config = dict(
    n_kv_head=2,
    d_mlp=768,
    vocab_size=2377,
    init_std_o=0.008,
    batch_tokens=[32768, 65536, 98304],
)
MLP neurons of a small language model. Each row is named by its layer, matrix (up: input weights) and neuron, and shows model dimensions 144-239. Each number is 500 + 40 x the weight over its row's rms, rounded and kept within 0 to 999. Numbers have three digits each.
After each neuron's rows, "fires in" lists the words (lower case) most often at its 100 highest values on Wikipedia text that the model never trained on.

L2.up440:504517465540504420531587483528550506549497455526530488527507486508452493453501505496470501513451482555467407496450581534478578472498540476583481556469514559487461524554529512445489503505477500507460484460533540473488464504506489507499502556471525550508489466467529454550475471470494543473
fires in: "to", "according", "added", "all", "closed", "by"

L5.up24:503540446490574506538519547441544454507488447582545500502579507460505534435511507514490418459488528365396506468482574590477540483540481450503502533525515508507445534487579555473525524454443474427503464531540472418436480539481473535440522501403521534463452466525459500480494472534437545461
fires in: "born", "died", "founded", "metropolitan", "built", "cornell"

L2.up244:508485511462561535502525536526517449523493528509495557495582437551551502512542535524508505464461499583541538525470572511504496445489506503521517434614536520476497442482541454506532449441514532426611529495451494505513555465475493474467519500511551408519527532501503488483460526427501435497
fires in: "over", "place", "war", "spent", "highest", "overlap"

L2.up127:475473475479491495544519480481484506504446466541484535442526487501448460524470473505457458423475502547406514583560521523493515485509503517515546508537456490569470529553496575487503507518456504422491461569446464520491467553520541571555580531435483483555525549529519592446526535540461514419
fires in: "made", "released", "became", "won"

L2.up404:508546478511512475579437583541517467486520506414471487491500501488458596537492511457446452484596535461478514574477567539518571488513469496513501565517408516498506505397454538524488473538488415446524513492456571459538508557536510467531488508455529521501523501493479523506473488430466498522
fires in: "only", "not", "never", "frequently", "relatively"

L2.up248:524426452515536461554534557464501525458526481546530485428505548505459523519503514507566492436485466442425468581526505532566525496462511449515468531525394466528507546507429484526525505547496551372608493518492502497501493541496449542467555491462508434584507453508549504466526524507468454568
fires in: "known", "named", "former", "retired", "appointed", "renamed"

L3.up329:496507513486567460500504479517504460504427504490525573485496511495513449505541506463509522448461498434518496583473459580456543531549432411522592485524488511474454579494496467514411426504472521445554493501495610532503469513475499508427502514555509479554544542458484482586460547381401523568
fires in: "only", "just", "time", "age", "approximately", "order"

L2.up490:426499418487464449503487501532500498506474505508540492485537520489486498489460470464510490481552543484436542463604494522523533426513482566510443492482524449458563492527461514549563526494472466483506510529481525476544544466461463499407488512470507434519442496497458471510528535455476620506
fires in: "railway", "former", "records", "directed", "screen"

L7.up152:464550460473477446418496493458449490507433536496517555537475541454495491482524540490480450502527485529478518420520549477510514560490483491433454466495479512519499536501503482489458482552505489458461529500475501511505466507501520521539567414491567486460473543467440450511539467531475494458
fires in: "tour", "it", "italy", "river", "van"

L2.up725:526510472455482500537538531398560513511453500463477484482505514479521487489533477482474491462455374586497421512558502503531483472542433550506502531605555620479501472485556497498530507470476414518497536507516566482559451490504499481460606467574537505560425467570440476434511535516502473515
fires in: "government", "party", "army", "administration", "society"

L2.up284:446521504456497458524461526519470533565479440462522510483500539506472487421526509492478456563558518492454504570488469527507505479534498435540515532474484480504425543491441487545545470589462493474474526509536572518497481563523488497492517484446453513485450433515434513523427467522447538522
fires in: "white", "still", "young", "home", "floor", "large"